python train.py --n_kv_head=4 --head_dim=64 --norm_eps=1e-06 --qk_norm=false --attn_scale=0.125 --init="normal" --lr=0.0026 --beta1=0.9 --lr_head=0.00545 --seq_len=384
MLP neurons of a small language model. Each row is named by its layer, matrix (down: output weights) and neuron, and shows model dimensions 0-191. Each number is 128 + 32 x the weight over its row's rms, rounded and kept within 0 to 255. Numbers have three digits each.
After each neuron's rows, "fires before" lists the tokens most often just after its 100 highest values on Wikipedia text that the model never trained on. A number after a token or word is its count.

L4.down182:145131111086153133090143095147082155114128102097161104156101168180138103120110138147173115097104166116156072140120154167171144136126067126145134131138159122155092093117076104090153125164140141075089103159156061098163105136108113135143098145105130143142116150118092196077114113194141122089179123170058130182115128093137129142122123114115154189140135127165124193125108079105141087109116148173120125075075128124148158063121128106084146163103161136134178061075142094144123115141091160174086167093112175122166126089181083186118052139087125156143147086154125125147083144063075074147
fires before: " " 32, " September" 8, "ue" 6, " October" 5, " January" 5, " March" 5

L7.down24:148157135178083113062120063150100104123072142175089104105119089122150095078178143135172114102073111141156085118121095127108097132111178122153152150079142150122113088146168082139119125089192132141155123170174111124147069151150160098103146119151138122139177151151196112168136120144122124098140170145176141093140111097137133092130141129106060148128158135185120154146172151161167127103158136118068109140099145101108171129177084157088107124136147128147073133135089174160107072120132125133180121086125144174151031066177069129139104200119157136144108127108211102095092072188119098139
fires before: " |" 32, "0" 16, "2" 12, "." 11, "1" 6, "3" 6

L4.down977:097138078119161179116150138134115150140121225170113093154109107172168128128103138147110127173110129120116124176104104143136129140147145076108067081064161131160175141154093148075152164122145141126137149195132102197147140133161063089083135124074158160150141127163144126082068170205138115104158183122146121084135161167151179131098124104135170119116083109151130115152129093180138146128138175068102053125135119085139111131090142138081137108103117122145127160082133165175179118159102141149130124128169122190118111149148103103140105074166113147110082149078133145113080200154133163133
fires before: "\n" 39, " |" 19, " " 14, "." 7, "0" 6, "1" 4

L4.down639:097113103105094143113142142115068105168107138136155135179102095128114104123068061135167080152119157107150175141139119099031111116172155158167076119122102117191143091139124082103148128170065157134117158157126115081142110170097126174155103148089070125168118176122156179114062155170147097091117083126115133144097125156134102152130099160107092159111108103159143143074120089135142141117088155086139128182169076103106130171094114040094156183161120179093139105100135123121170115136141188086120118093125089140138152126066121195167224145164123119141116156151152084143131162099099211134
fires before: " |" 27, "1" 13, "0" 13, "%" 11, "9" 7, "3" 4

L5.down743:128099113140097132139142095072064146103163176122167110161160083145181120145164215133135144167157100112123159119137137090086164139139135145179100079076187153148132115125138120097106138142078094124135114127191116144131152098156150156115138111128177078114138165148196084123165132090123125120101148078135089093162138061078129143118083068161147164157128110136158130139084069177137045096147115164160080171108155131154072137114123052133095131084110143104146086125113135154193160136136158091154164129165168156147089170102104083152107073150094108146037099145171196106117114128130155170
fires before: "|" 36, " |" 18, "\n" 7, "|---|" 4, "2" 4, "1" 4

L5.down656:118162139153105179071125134081129152128110119143119119156086152141131165133123109048152120142096141153143194119106133068146160134092117124095116141157152129103085136112124162123139125144149160109058147126196146135147107114157129179109115163094078186117156132124100126169123133163162114142072101145145096136168109206131164132133157090147122103147082118157136169109136162125123121139117105154128132157106090071132189066111099209064147132123174155126185011184138127185114164098140135146110139119113184116139117121128155087127134201111107134082131150164132122158086183068093128128
fires before: "," 32, " |" 17, "." 17, " (#" 5

L7.down514:148182187153171108125083126139095063151151110116103092147095144115169101132094127183123114115075137130122143107146129121110141011133108125099138143130103104141140191114074087119112086118109111145142143108137148172137135174130143132190139135135043147104121147124146136107172173134141083139077095119146155114123136135123116170087132189063139120166197097118121146086114109127149097155182118104073146108070133165077094098130117162122106107138077151132131116153134097196140040141117167141105104112128144207130168180175152132115077112139132109100134116109179081114153125182136115169
fires before: "-" 61, "|" 9, "\n" 5

L4.down858:128168121115204147073115144214184151167071121067159130118124179135064186056098091152136151092054114135153125118118130126223118164132145057157118153112083151145168113160164066076092162119175105143144060132101131124190134164134152122130106108150124133122122125084130137151084125129091095150122118144136109110122129089132134147097170146153124138116083151131094079146160112145066213182107142121208104099165118165125163133158120163113135133125060154110099124070155095158118136231116078154108125144097140056135142128121064129146116123106126106093134176105100154141149143138137169154
fires before: "s" 24, " of" 13, "==" 11, "," 5, " |" 5, " ==" 4

L7.down662:129100099085114153074163120186118131113142167151142146148117161105117126066130143171131151132197165131225110125127136129161120165109099095162104100164166112134154162116126147168136130083145109182159051109118119092170128078100147209150113111095123146166114100088093150137099126097123095088056086113164059097171142165143138136103134167130104140096129165100151166155098119097136149103163124123146198113164135149152160154117101164124170136143096118098092194109130116173098138206134126097107160154107119108139189116191111146125088089155112128099158139064167115106092098146097113119
fires before: "\n" 42, "s" 11, " II" 6, "==" 6, "." 4

L4.down470:113076149091133110071126122133181107151156106141093145059125131148070142144192138076136107155106100179151084193165120111121122090124125167133145095074142100183149117139128121169141184156101130109089100132181118123195126134123109108099131159105149111036077118152165143182113109073111101118165119155129116134105106114161163076109089150206077133113089159121187108087044139137080114153110156118170130167096135164148102054100148144137091101117122135142180143080148199154133075149079091110104118085146147171092148080159148132150145159122102146146123109146108128154149118115118102151
fires before: "\n" 27, " The" 15, " It" 7, " In" 5, " He" 5

L7.down65:072108103107114119155175092150127148070127178105178164165099134087064168150107069108110106148137133160128154093067150136128149143097128127119121167185168139168139155092127094111156090139125174192195112106145135101086139122124090085102120160129123116138126116154104180092084073124133152094143172096076148141157160110135098163140115194159119115097103113120137077103165162151166119193114147134135130083140118169048164112136101144110165139093106152174153096143145074148207147133169158165059094167125143111101108084047121159127128135161102127104111121114100069157166150109117170202
fires before: "6" 15, "8" 14, "5" 11, "4" 11, "7" 11, "3" 6

L5.down401:132130133075129118088093090117145109128116126125093123159172110152125173135147133145172146099122152106117102141063179119097146135106083149141133100088176156149094098124182138075156113134157161077039137152128120159155160132122108123171064156155113148111158165138100096083073145123082190125102174098174088131120137146128157127126180135109083075138120148135134100114160152127112125063096108144060162154123119113089149133142115151128113123105169133081172151137127153178116122133113140111067158167139158125118045093074195127130090230157105130168188165193187151093093152121065085134
fires before: "0" 41, "1" 30, "2" 12, "," 6

L5.down345:115101163113194094122139108118138135119124117135135111077148150154182076068176130138164121167108142090158106176077127133170108098097109143156151145078100134162145174173126127162139113121158198184098107130132165109089108109124090176140131151156109207172097193137138115096125153065151116138115125156055092124117124109109141120117195149095101140084111188187109132122122190135105115130123098145156059092161114094115183121124165100144141157124142173145132094145100175148083123089046067108082165164133116158099132178146142119137157145104161180113142135121131115200108125103115120129
fires before: " " 67, "1" 11, "2" 10, "5" 5

L7.down510:166099154115167164125156146154137130122162070155107119118108117154130055134087082124147101118164150092104192078141171109065177158122059206157141122106096212142151037156121149111148121154116161079127146069168136126045149109115114055137168122139138129137143183148098115126111110151131102099127107137132130106156143141095106129092127145129159093091133150113163193111136132162070184137161122136112068132160107107114183084106134122143057107155134129117103138048144075140088147065104113173146129104167142134187078056158106130087115101144165150167186116143127115112114116105128167071
fires before: " (" 51, "2" 5, "," 4

L7.down959:149074160147150173114125122175210117118083087098154092107094127156105134158128105094156117112000163054129126117124153158160082145135164080138130106149154121084104147135166107127133157107127156107093149173121149152064121139126126156124144089086081110134108121119139128127136140193109146106160204164097143115115092102106111137152120147100151125138062124119159118118155123140092138151150090111138102189175146139158156105112117089158104151149159146207063141152124133182119170101129098128125146100080111121080145132098092078129147144157131146153133114120148139178090089143090167143
fires before: " " 73, " the" 5

L7.down932:141123130216144123090116118149195191087136145150149119131131169125151123195129133123127161122127083125067143083099131108143151156149067110131146140103116120126117117118091127180136104153128093110121163101127095141118150113195132101166114141158134105147209102187144157162109128125090119095194150166168126101158167094173128167050124087132055089140095095131030117110158087137118179132132095079121137153034128094135141151189106145161116160078089135157099130150154077121145136175170036116154128148031140145095129133133118083086179134135192106124123140119142115075092143145157085145
fires before: "\n" 35, " |" 19, "-" 13, ";" 5

L7.down663:171111131063124173137106129120081106130079157101102118125174133147115179124127138150095121130074155117151120110064158149106115151076152141025145188126132080153144079109162091117165124087164134109131137105166166158117184082136113138123183087145120111102217197096159094127143140150179143125146121147083076125136167092129145135120114156144152161201139126171132119108115163104123129088103121138172087081141111172088090238121110162089137150146115101170186090155118153087087078033124116099127141164140103118163061094095142067116116121125099079138169179151131090128122158088141139139
fires before: " " 36, "1" 35, "2" 21

L4.down598:131116107129132155181116153115091168172078194142114105111114139123165095125143099099167186110110090125116181102096091153173152121109177130144066155085108164166136137137126112141075076102150171167125116200211177139157112188117168117113140124124157110169183161163123111101104087103090100117078105092120080149150103144121174095100183148154167134173108028134107130158135164088164138137094143049124147075189134095137110090145095163154085125103104150146103130131137157088127149173118100114100106156132146154110131086126055087134156166178179079161109126072137134113105115166160148059
fires before: " " 64, "\n" 7, "2" 5, "3" 4

L7.down965:087130131124077112115105115118136151160095143209063135128096140104107138057161126137118116132158133126092111155097097181141115153108137134140100094129153111095097158102133129135084147129065109103112108185095216063155136135159124142104159116122138134109148030126161138132099174100107118133153121129103144144135101112139148062103137129114118143162137132131091170168133136151123167143093185110128142138196100114123102118119153111121132194155118133144113158109102148203197093153079173105163124093157115160148137048128128100131129129068149090134161193096087210131099103097062154152
fires before: "\n" 92

L7.down688:157052146137075115135120156134169084092156096140123160110116156067125126133121119140134165126153136110166133185093145119092123077134092156099150073117138124129178133156140122137128088121107059133101141104166139126139093096149124174123095152156108100081091178150142122189140107144112148153114088103180101060128112103069128100133134168136101153040059143137186102130123126129165111117105061133126211145096163174148141062114138129115190108124086107119083148126015072187076148088114096120127119117143127191106171100138153192091133099107139153124195122197133076190136149139153146125
fires before: "\n" 30, " He" 21, " In" 8, " The" 6, " " 4

L7.down764:104116155164082136125142156142059111170149168155171113151147084156147130148058117103105091126120114142137163144101100119116055091074125183168067097120131123131138132168130106106082169128123129179136080149109105091115147147121150169176068124140111094114155071167164143082146140106085070104125141121108122164149070065183115161103090138133117129165183101141106196128079119150130113159151098149106077158167137098092146097074121159131100114107118136107151063092114112105137160145157130100109160149122138134167121088175133100082110106150124172127122093104137150154112177084126078186
fires before: "8" 23, "9" 18, "7" 16, "am" 7

L5.down448:165132109147153123145118080130136150154055144091123103072106181124168163174101138151083154165094138177115202088152116158116105099126116108177116120098142101099147150144120137127134138160147166132110101136137114129091088110103119193121067108151157104148104099149115117112127151136161106125064128124030151182078107163138122102096159121057175144118099164194085107099128171148152130156120131118142142134114134117088199070161054124117153185096129169141142107163092114149129183112121138146183132154161089146081159113149135140185153127182114186095151117175116115052093148147201086100
fires before: " " 80, "," 8, " |" 4

L7.down1002:099196145146160089147186064131124174151125086115123176094171107110160151132108100127091057112093121129172090109108186128160071114138148138138151088065092142197140131122123104154099118146169135135085212112171109169111102106131143134112170131083132127124108141097097113126161074067114183121138149109148187108120199151104161089130142125063145100169140190113094179083075169142141091121132140114095143127092136166082075180122165099126149093053108114168116133165120167146078135131133166168163118116083095136121117121149197157124138148147125147172141162169085165133145138091171159142
fires before: "'" 26, "," 14, "\n" 13, "1" 6, "8" 6, "3" 6

L5.down21:105099113129149143181112158100121202156155149095109155104115181183137122081140152082112150163152136120132130098088155157145207092162130131114163084122207162133091108138110149123147104090111151059111147139105117131068169130116179175105110091089117100133109191182130087125115113102154029139168206166140113154125141177128130131084120095149190091177142155127098164249096109156170090106134132108087084130112116089084061114120087113129092095116147103150100148085100143159178177130135177141111129110146138100111089078090073096147143093159178122115127119133123144111103112111155143129
fires before: "|" 57, "." 9, " |" 6, "7" 4, " (" 4, "0" 4

L5.down693:093033104121087174145135080067127184125106110137165119152103146170155117143112088137129142110103139137094158179108135131216041152122109121156150131145083083103085162097129131125120133078181150137145147157146154111089158108106116148138064107093123104117114083172123142130086108175096140080040096163090109169128141128114095143159168200100177119109155171164092136136105137158169162147187107207146167146094180108146180045087106189117113123137131141114135061179127127184108145190107129095176176155152114113111152103129147144074120158153170173083125132169157140063134191114158069113
fires before: "," 66, " " 9, "0" 5, "5" 4, "–" 4

L5.down305:116182144118099094117203148168162087147119147108121043096142142091071104096093124142163114134151157105146148172156105107140156161154166069149123160207079117121129089152134192088198138126132078118077129148122103130160071105123116174134125115168114167165122104102119130168156106127162217111114120144157150130142168075118070108113075130135107146122083133147129139111143151149162085142158157179103179148114155142150092130092155108101136145077147143060100173081157091174148119161170118117100134146142126127158142151065182074132117128126142099120158148093106136099107174113105143093
fires before: "\n" 38, "==" 14, " ==" 6, " in" 6, " of" 6, "s" 4

L5.down171:091140169122115104085148121090091076076114141129078140119126131121129092132162103185125100108110111119165159181126116088127116100120112061158178199104105083172124099105135147126121148112096167152097151144068127100185127132179190169134172117176181136026106143123105087110128146118220154213113149114097158120138151086159087113111117113200163135109163052124135088084124108121142134149119120124100203115117155095154052084142140121095133109101125178061137135183161138168188105139135142080170138147114114170153149155106128153110131086174118137074170157184126113128162105112132188146
fires before: "\n" 94

L7.down371:092187134113049150112133149204071097137088091083122181144124111147175097118177116147128109158166136095167154166078129168106039165121143162154109151124074122118111146078151167116162094116122107074145072142182138159153102135108147148188080069142129118086115113163178154192182145097109131092137135150131097154115143087127145097132101124120117182123127133111114130111084113136137165233167176130146120177029135147148141118125162109128138118096045158127131141124081094142146121118181125154131167120119108100103134155163170111156130130098143119056140212113073128084144126115151125158
fires before: "\n" 73, " round" 4

L7.down988:171153068146146136101155119135147157159121072182101152127138138127163070145192132127111079143093146118175149156128161143132132158149106098164112160154120100126109146167155120128129145073093139101169115122137129129119059106145097182143138154073113103091158139076077140132156160105213157196145111104124084155154135113128129095112121110113100068136174134124119104097135112143149144138109102059154112125152068111197067108083132146102122143137107130121131059101126136103129129181123133082109081188105095112130132105093160138110110122231128115142160152165115126140113076164108159200
fires before: "\n" 26, "-" 23, " |" 8, " " 6, " was" 4, "," 4

L4.down898:092179138126129153111141089113126196121133075151111124105130144178205066102177150155165152141175136141155153105124134221142151111135128163081082149063138122112135140191096098160142098153131064119125155067117152096162151079129151099126170142110123145155123099104167141157128123109126099115156127128146139119128091159122155157131147104061074125078083066135130158153123201141183153137088098137059119160102148038088138138146105135151180188131118083100096151112137131135120133115146133177093128124075081119173081071079185171152133162157098127167090140094112110087154158137155141136
fires before: " " 35, "4" 6, "3" 5, "\n" 5, ")" 4, " —" 4

L5.down313:169174176114137047155118126158153136181166124101108100113166123140086119100175158088091118096152158074169164171117154175112061139102111120167090069096128107097150080097115112117114128124174149102083162156132172140090085099119068149135126153148095129133090109155073101159107139150155211101076121142126113141188141085178173078116094115090088167135141182118122115118136146131113076099061141215117127059156096132117120111102179103131163125125165184098121156098087076136125157122091114168105092199129156163174109078118120134123148107201115141100165118134096176113134157122114151138
fires before: " " 64, " the" 4

L4.down624:169124133161098148128067119109137097082148040098135086120156058118095109124111127130114140114092128131184111137170166143145096140108090116178146143138127165134050146162125157070163114133148123140123087124179128180127118146099115110186151103139118118115125099150058093113156114082144097058112121171142095105109142153130108105147114138122115127181163103140124154072065109139170082174131103132116214136068099114140096137136134115119133097126064155127145103172101090178101089176111192132147121209145135132140104128136125083107095108130176133171136168162177156142093153175121095166
fires before: " " 41, "N" 20, "E" 10, "W" 9

L7.down930:105116214143179162123134096151104064135164079156055078090144167105091092084153181104116093105083098130137137104132058060097082122108114146143185097148124074117122077199157140156149136125123100151104162133170119169151075124117130129139119163176167098086079163104085102142173183120106114172088108127146137121175126112148116151098121092130112176084081096123198133096111095186131082102171168126075177133069156119079127113142121143134104173133132128133173104180132129181123119125165132107101159210147101155150107156090141170122108113132133116109159128093178118121173126105151086149
fires before: "\n" 52, "-" 31, " " 5

L7.down796:159193082160181055164153144104162128153122119158125114154155110165110126100052103169060146063150150110130131079147167068148139105104161146068145112135148123159137106112173162093069080168140110174179181127116104126195167103108188135109104089106121164136124071121162125120066103168096180105158148094118111144115112152109173116134124098147156155087148145085132169121080106162103115207114130118092183160163100075212135099100113120114139114139112129134148105143046134143096105147161132143126173174090100127095133110163110120113077121146101113125134083093074099155124119158122116139
fires before: "0" 97

L4.down174:185167126181155132137130129081169151138117125129144156110128112117127106133156114116130172148136116147147122191090083163177121108107158146137119138092129138175152096114165145088190180079171164139122136179146064111073107099086110095182171143129136114152103171155065150125117139102101103149095145120164106167152173171142092081119100130127094138129099133131029109146127190131143107153172093159154098097132146077152141125120060104130144135191171130175145129180087173174111100131087122087134183213119069111115120099079131175114125144187107151166129095117131151121030124132138109101
fires before: " " 31, " Votes" 12, " Candidate" 9, "\n" 7, " Party" 5

L4.down149:147132098091117120166177056127141159079157084160162145065165154129110058079154180109146102149109104119136122118121146185168091145126158095153166080091116067151232084094138104111178086124100144179152138060110133118131174191150112099085201112126077161085124087074133064124099133124141091091112089193119083125160151140138113147094112155089123155126143160208089136159135113107112143121120135165210108127076116143159055117109124101111176143161134191124112081145099151129090129067123084166109151110179161109099101153120171116153116130146150130091129134189117120189077106110125112099
fires before: "1" 37, "2" 27, " " 19

L4.down73:124106132153162173116135078112116119134068119148103099113165101130136124189179141103141125103054147089153151093146115147136107123126150110090162155109170136091150128121130188123157085135063171135192103092124127109115171144098102131105147090193152099084147124157111118122090203124145159134128162086104132113194142136142103174089125090173097110170149098152125107097116108102166080131149142162176180117130100062146095115150137174153127156165174136140100096179158091094085115156121099133077117116111155162112094100107120096116096148197124094104128147152148160121134074131142186183
fires before: " " 34, "\n" 22

L4.down97:120068151130125119141118089082085151145124153126109159180052116151125087121161137135119194145196193153102099158146197123150151143110137137153090139077126165150125155170142095097174129172151103095178102160139141110059165152174127164066127146149165107107164173141153143127113123118131104110096206132090088140151177136114148143128132063123145153145144072120156152153143134176117146086095105117132088109085210184094157122106047125158101090103154126115144157091159128155141127148127160149158198146157114090110118134053109069154129105134144170162112107203113141079098098092146092090
fires before: "|" 41, "\n" 21, " |" 8, "0" 6, " " 5, "1" 4

L7.down338:139066177128161076064066137174074113111135138112129135202126144114118170076135155132148110126189126133153134092069108151072179126138114162073119140088135146154148131178151134119101175158158126125176153120050132166182125158123164111145109087107096159158127224109181135099134148124149109113177110129127193172136072078125088151104102104131118101166090123114036105157088182095091134127130103122135168122106114127137102141157156100131130096126167115203142142074139088089142123096115096113121150178136124118133070107066099137166193101074166136127091147083132166175152104108109112157
fires before: " |" 55, "\n" 9, "s" 4

L7.down906:149159074101161121123065097132127155139048140149133131130174133112050181138143177177124119117156133112130090125071113165156129101121117117118191083081156123135085102126158111083127159108208104142168145168078139129128145140102103057136144144148151141030117172154131129130125117059144109131149128155152149158111124122158121165197089167135134163136096137144164094131083161105101124091144107092061130158116088159129105181176100135187157114124182134121129140113087175167112045158158118169127121138155122176141166109111125137117173128183084137098183118139106183174067049178095085117
fires before: "2" 42, "1" 39, "0" 15

L4.down226:179116128111141124182123137095050127147137173092203118134131132092077164122037076100078154120187109134113114117163123198201127130106176100133100089140125162159139137124146075107136153079092123122144062149180171159121172105144138151156121119149135090123137172147129151103145059111168094103041105126107101124106162081108117103122114131135173150135117136073132175127071115148133081135174152114114184091149115173113138146129132162134171149141146107095144132139148159123126157200136117123072131113168140093070159062177117146082120153146136180122105152096111178158107161170163106144
fires before: "0" 27, "8" 17, "6" 10, "3" 9, "7" 8, "4" 8

L7.down240:161170128129091089125108127101164137155148126107092146104189095060155165125131144189099109136152052138146157052158169095075098129111156112051106169048128163193196125124089109079106143126158166175107144167126142144124093138163102144106123127123096144139062112099155084156084107135132137129114147050160167123146127141124123150078133168161141136083104125128137155048098094171123139143089169157147108154135174069109146115115126149122149157126121126130083146180128130125127125174188109161194166123112161096086100082109127129097148176164137110121150114206153097090112084078109142154
fires before: "0" 71, "," 10, "." 4

L7.down197:091076121149145157088100167128088167136064140086136125133097117135175125055085144096061165135095106142141137104153128111094135132159179089122116139145099172163161149107112126177145164143108122159141135129150136091113078154174107129177107101081150105071112120125140138128156097087204183088159150133097166141090158140149141135138155178128142123123154104116130161086140129098097183126150126128133120121105116123140122157139159101110096143144141119109133072114126146163122165197153188137139187123083139115120127169027146145144172130110154104154071119128117142126212154077099125093
fires before: "0" 50, "2" 8, " was" 7, "9" 5, "1" 5

L5.down360:096182172100105146110142186182089142178119116120152085149146075140126077112149088175091115112112095060151133158139066106128157140155138100140089112137085091152174180100082172162172094135088127100112139164175105177092090103129105122124099121126128161117134136162131133115113112198148144134141129089159158061140198122181122128141127136100136125122105115139101086115056043221177094160156118118078097091110121120116125146099121159111115132164093128163152138157203144144139103105136159151175100123135087163131170116157113076072156101125117193101072119098109180089100156144170155169
fires before: " |" 24, "2" 17, " \"" 7, " " 6, " (" 5, "1" 5

L5.down356:072140133099122106079138164111112202110091139145146177144150192175060092115110095118136113174095137143143111120092142104126142151211172155115107070144123099144123164130149109153093133119150168106147103109123157172134156147116153108162144127056157146173083128188091141142079101116189129144138127122110105127115120165124123156121127117138120134141151106125101146060093173176162119148154137180134115146129112110087147104126083133093127140156057142101174182146167194073104107135147165132140175136201178028151101139106184123146212082103178065116156081143109140129043133129157149110
fires before: " |" 35, "0" 20, "1" 15, "2" 5, "5" 4

L5.down399:159128108100080210169138114141134152123163131082103119123115148146101203129156198087184168117084104177142105087124126134161155104157081103091139153112139130106081080105109100156148179095134100205110166136125131175151087092125136191078111078124112155146206114110078100108138127138169121091148151183125138183132127125071160145061105140088172105163124133107111145182131156177163143116142148104101120055149114112106147143135134123149117112171152091104148081126099173104093125139118106109084126076170163210128111156156152123154143105170162082103112166058116157132127141071074105155
fires before: "1" 42, "2" 16, "s" 4

L5.down977:172136145082117129151155083094172169147104153112078106150124159100110142128165132158106151152126115138148218131168169181131128143138139166113142115119117091134113093133143161096153131098155155105093116110134123109143100114068113151133183097084138092058077124164079143150108094106147147103102140146103103109146141138138168141160093215160147151102117103204167081092125096098074077087110097162095131116118162143157178125099107108109114143108147136154155107143090059086118133181145129166182096164115149034110158167101101082132141182186131173179117127166103130125084182131124079144
fires before: " " 58, "," 38

L4.down589:126157083164153152121093183158091175101148096111065082137160122168114116134087151178105143125123093139105088094078112046172150115109090118133156195104078173108151163136126093114139136111153102123151153131113120139117100038126089099110095127179192098142100169084109124116118110097162135124126096117139153154204141147118116149115092102157160120160096131132177148070116083143130124090127157097145129173129183161130082134139157152158164105102135169099195068133146157194154117089090141203126078184106123123153028085107137114140140146111127179165084150088129109144099110156161141130
fires before: "0" 35, "9" 12, "2" 12, " " 6, "1" 6, "==" 4

L4.down299:132143157130146124143128166112112132080115149147126099145081112184135156068143110151114104125097158121147154138148096093187069075157151146100085084163112073072148164111118159195141101070166088119095101157143194140130098092109056127178114156088174129076154120165148149094108114088105142123217082126147103118078169124178113150146129127130173093084126139116153114078142135118177173115083115232214085073140198156098165158103158111147093124123179132126104112157110130165108112138146120129132168142108135102076126104126139141131134100099119081150108161080155134166121151117121102063
fires before: "." 26, "0" 18, "%" 11, "1" 10, "5" 7

L4.down906:147120053141180144089119107139169157101102150151165137103184103146105173134188103111094103111096120124127149142161174109077153149092136161117105124095157127131127074126160124123211130154182121079129125075101118172169142189086201108157081186106167067148160129118151168176154121091151118114114106182111116112135149071109083096098124125130151060152105112123165077116155111131129101163156080150157099169113128122116135103126059154142127119115164090082154089137131109132105156141149180123094162155124090151168108105098150107105056110111170157102150127093154122154114119115093085164
fires before: "1" 49, "2" 25, "0" 23

L4.down552:099129076167169171171188149135129187135107111139119105157125167135138124136126149115134096132129147137116162138113128110049113178119157124158124140116168136102124140087123179147078089102102133205118131095180077137137093134100135232131106164133157148151093145096125148120176110110169144133104119121168146126176148112121195138142133128089125095135138177094141119136156191129071109091038046109154151110122132087109105161120130127169162048130073129100059066135081030121079085121109111135094159103068139054134153117106096110097156113137122143145094145091109140160175115163101145104
fires before: ";" 28, "." 21, " |" 13, "\n" 5, "0" 5, "–" 5

L4.down394:096142187118147103134140105097095118130203089137091104093098133178169136083121120116178127152115127121094130134064151069118046105127162080173086051141116113147132101154110105123128113131149109179151199109126155137168176091137113014161148105106129168111089200159140160157119122149150159121118107160107133110093220117141112111095116159148162157105050140149141075134146157175149108200104111173121126069096154111119072091153096170122135173131110129174168092114106153146081151144083077102180125085172077184101149120101127082135150140122133113052141114167124120086086120090121109176
fires before: "-" 32, "\n" 28, " /" 7, " " 4

L7.down800:099158138124075131086142149165113127125121136136088113096129161115077134135184151177074166152076198081121083141148078166106111155141139145173140119096147108133155092130127122108132163164140198137173069125103181094104086086161101110170145175079119150079111109163103107163105115122113174133093147170098104105142107116136117123103125100075122111148149134132109130099141078151115102116090091210161095115113189186139155180135139126132089127157152182161141107151088154177121127086030088096153113118130132125114089135143136087118131133162093187138113165152167109086098171100140095112
fires before: " " 82, " the" 5

L7.down994:119141113109120130107151101135061158073123113140134099147145163078150115146115163115073126203108173117099150085199179100128145108121089175122150149177151108146168144103144146144181145123165120163106079169116123132112118094113127119154123156138110171139117150135102152098145108098091195123127077097086117114124130118162103169098115139131112102142120075140098218079117089061127142144164090083079124159160089082176129120103167106129133098158168128164086069134130133180154089149058175085093170195099108134109103146134099135149126148082097150147137089102144135084106092148137141150
fires before: "0" 68, "9" 12

L4.down42:139166173098165148103118097107110106195112141122100073155114156150106134113127140113133112124146184149056120104087105195155116150132116098060128098125129092145098123143136199098161124115113148177223121125177089172130139141152136120095172114090073119183183116138148127159163113085118110127207150221110130167179131111160107145138159085118090130091081188135119122172115148170125128128169093150133115146145119094139149106131136170102147134084113133175102130140159159185100149108174108067124113129084125152054124098120123077133141127159159061120085151130104058145173125091112128156
fires before: "\n" 39, " " 37, " |" 7

L4.down345:125155124133167115149155117158123136141140136132137139170208097163173113104165096134166109156134123144079087145100131088176131098136123162079089134105179141057109199104119114122108152105095137169068126150122167152119081090123169105126122142103190071105152141099120180194077077106110134096132073127116131170194135104067135134133158097122109219061130115109109128103184088099130082116141140147101176137097136169116174097180157107131169076159148070122126145158134134130128153181120135122139148123110098091169122158108110106113099066155107155126058147097101090099192099078175120134
fires before: " " 34, "\n" 21, "%" 11, " ±%" 4

L4.down807:123063133127148100098081117110143167086172138159180176104144147129105132139091148092180091088159168099127140135113083177140118127189138147126107114094134149099146131158095164142165102147140075098133132037116177152155101096120156133133108081170081127139129184166122115147126159128106076117152121143094079124114139153103146120147190108144152129130137157163187128133115141166101099140144112121108104115105170062133155124166144052128067122108180123141099153111178199054164085097177102179151138074164150119143141136140095095068113053128168059133080141119159168135131146109119110150
fires before: "0" 33, "2" 11, "1" 5, "7" 4, "3" 4, "8" 4

L4.down941:125162181097111105114091164114119156118138126144043069105134102086102063131161139190130145119114153126156148090130131103090057117159156110137109066086081090143077177083106081156163127189120057126126161190120124131160144122173164122180118156086106171153155184114099121156131115161153125140134118121136046132124164166123126113135187126095164070157104113141114088158121112163135108142114098126094147178160181148127121114103117169071131136173160095118139129125140135206184131161147093087156089086121114118127101138128149176096164140129163083085124104146104096106087101115156088124
fires before: "|" 43, "\n" 27, "-" 22

L4.down120:116181128143107158123139050109096140114145180152088143104113108129108128106126103138110114166033140172178143188069110131174096129097099122117134102106126112109130105163124074123136144212199156113066116071164147104123152153155115095071182134164147136062169142110166160142111129135114121101155117142130111137131126116090103127142148073114166148148121111116152153155126089134091106192099145157175064117127124110099110062175112117124109122185194112123139098123146136177080107140130163117086178094153167127151149122152076153130144178124170143076092168160155133213128097127073101039
fires before: "." 22, " of" 12, "," 11, " and" 9, " in" 9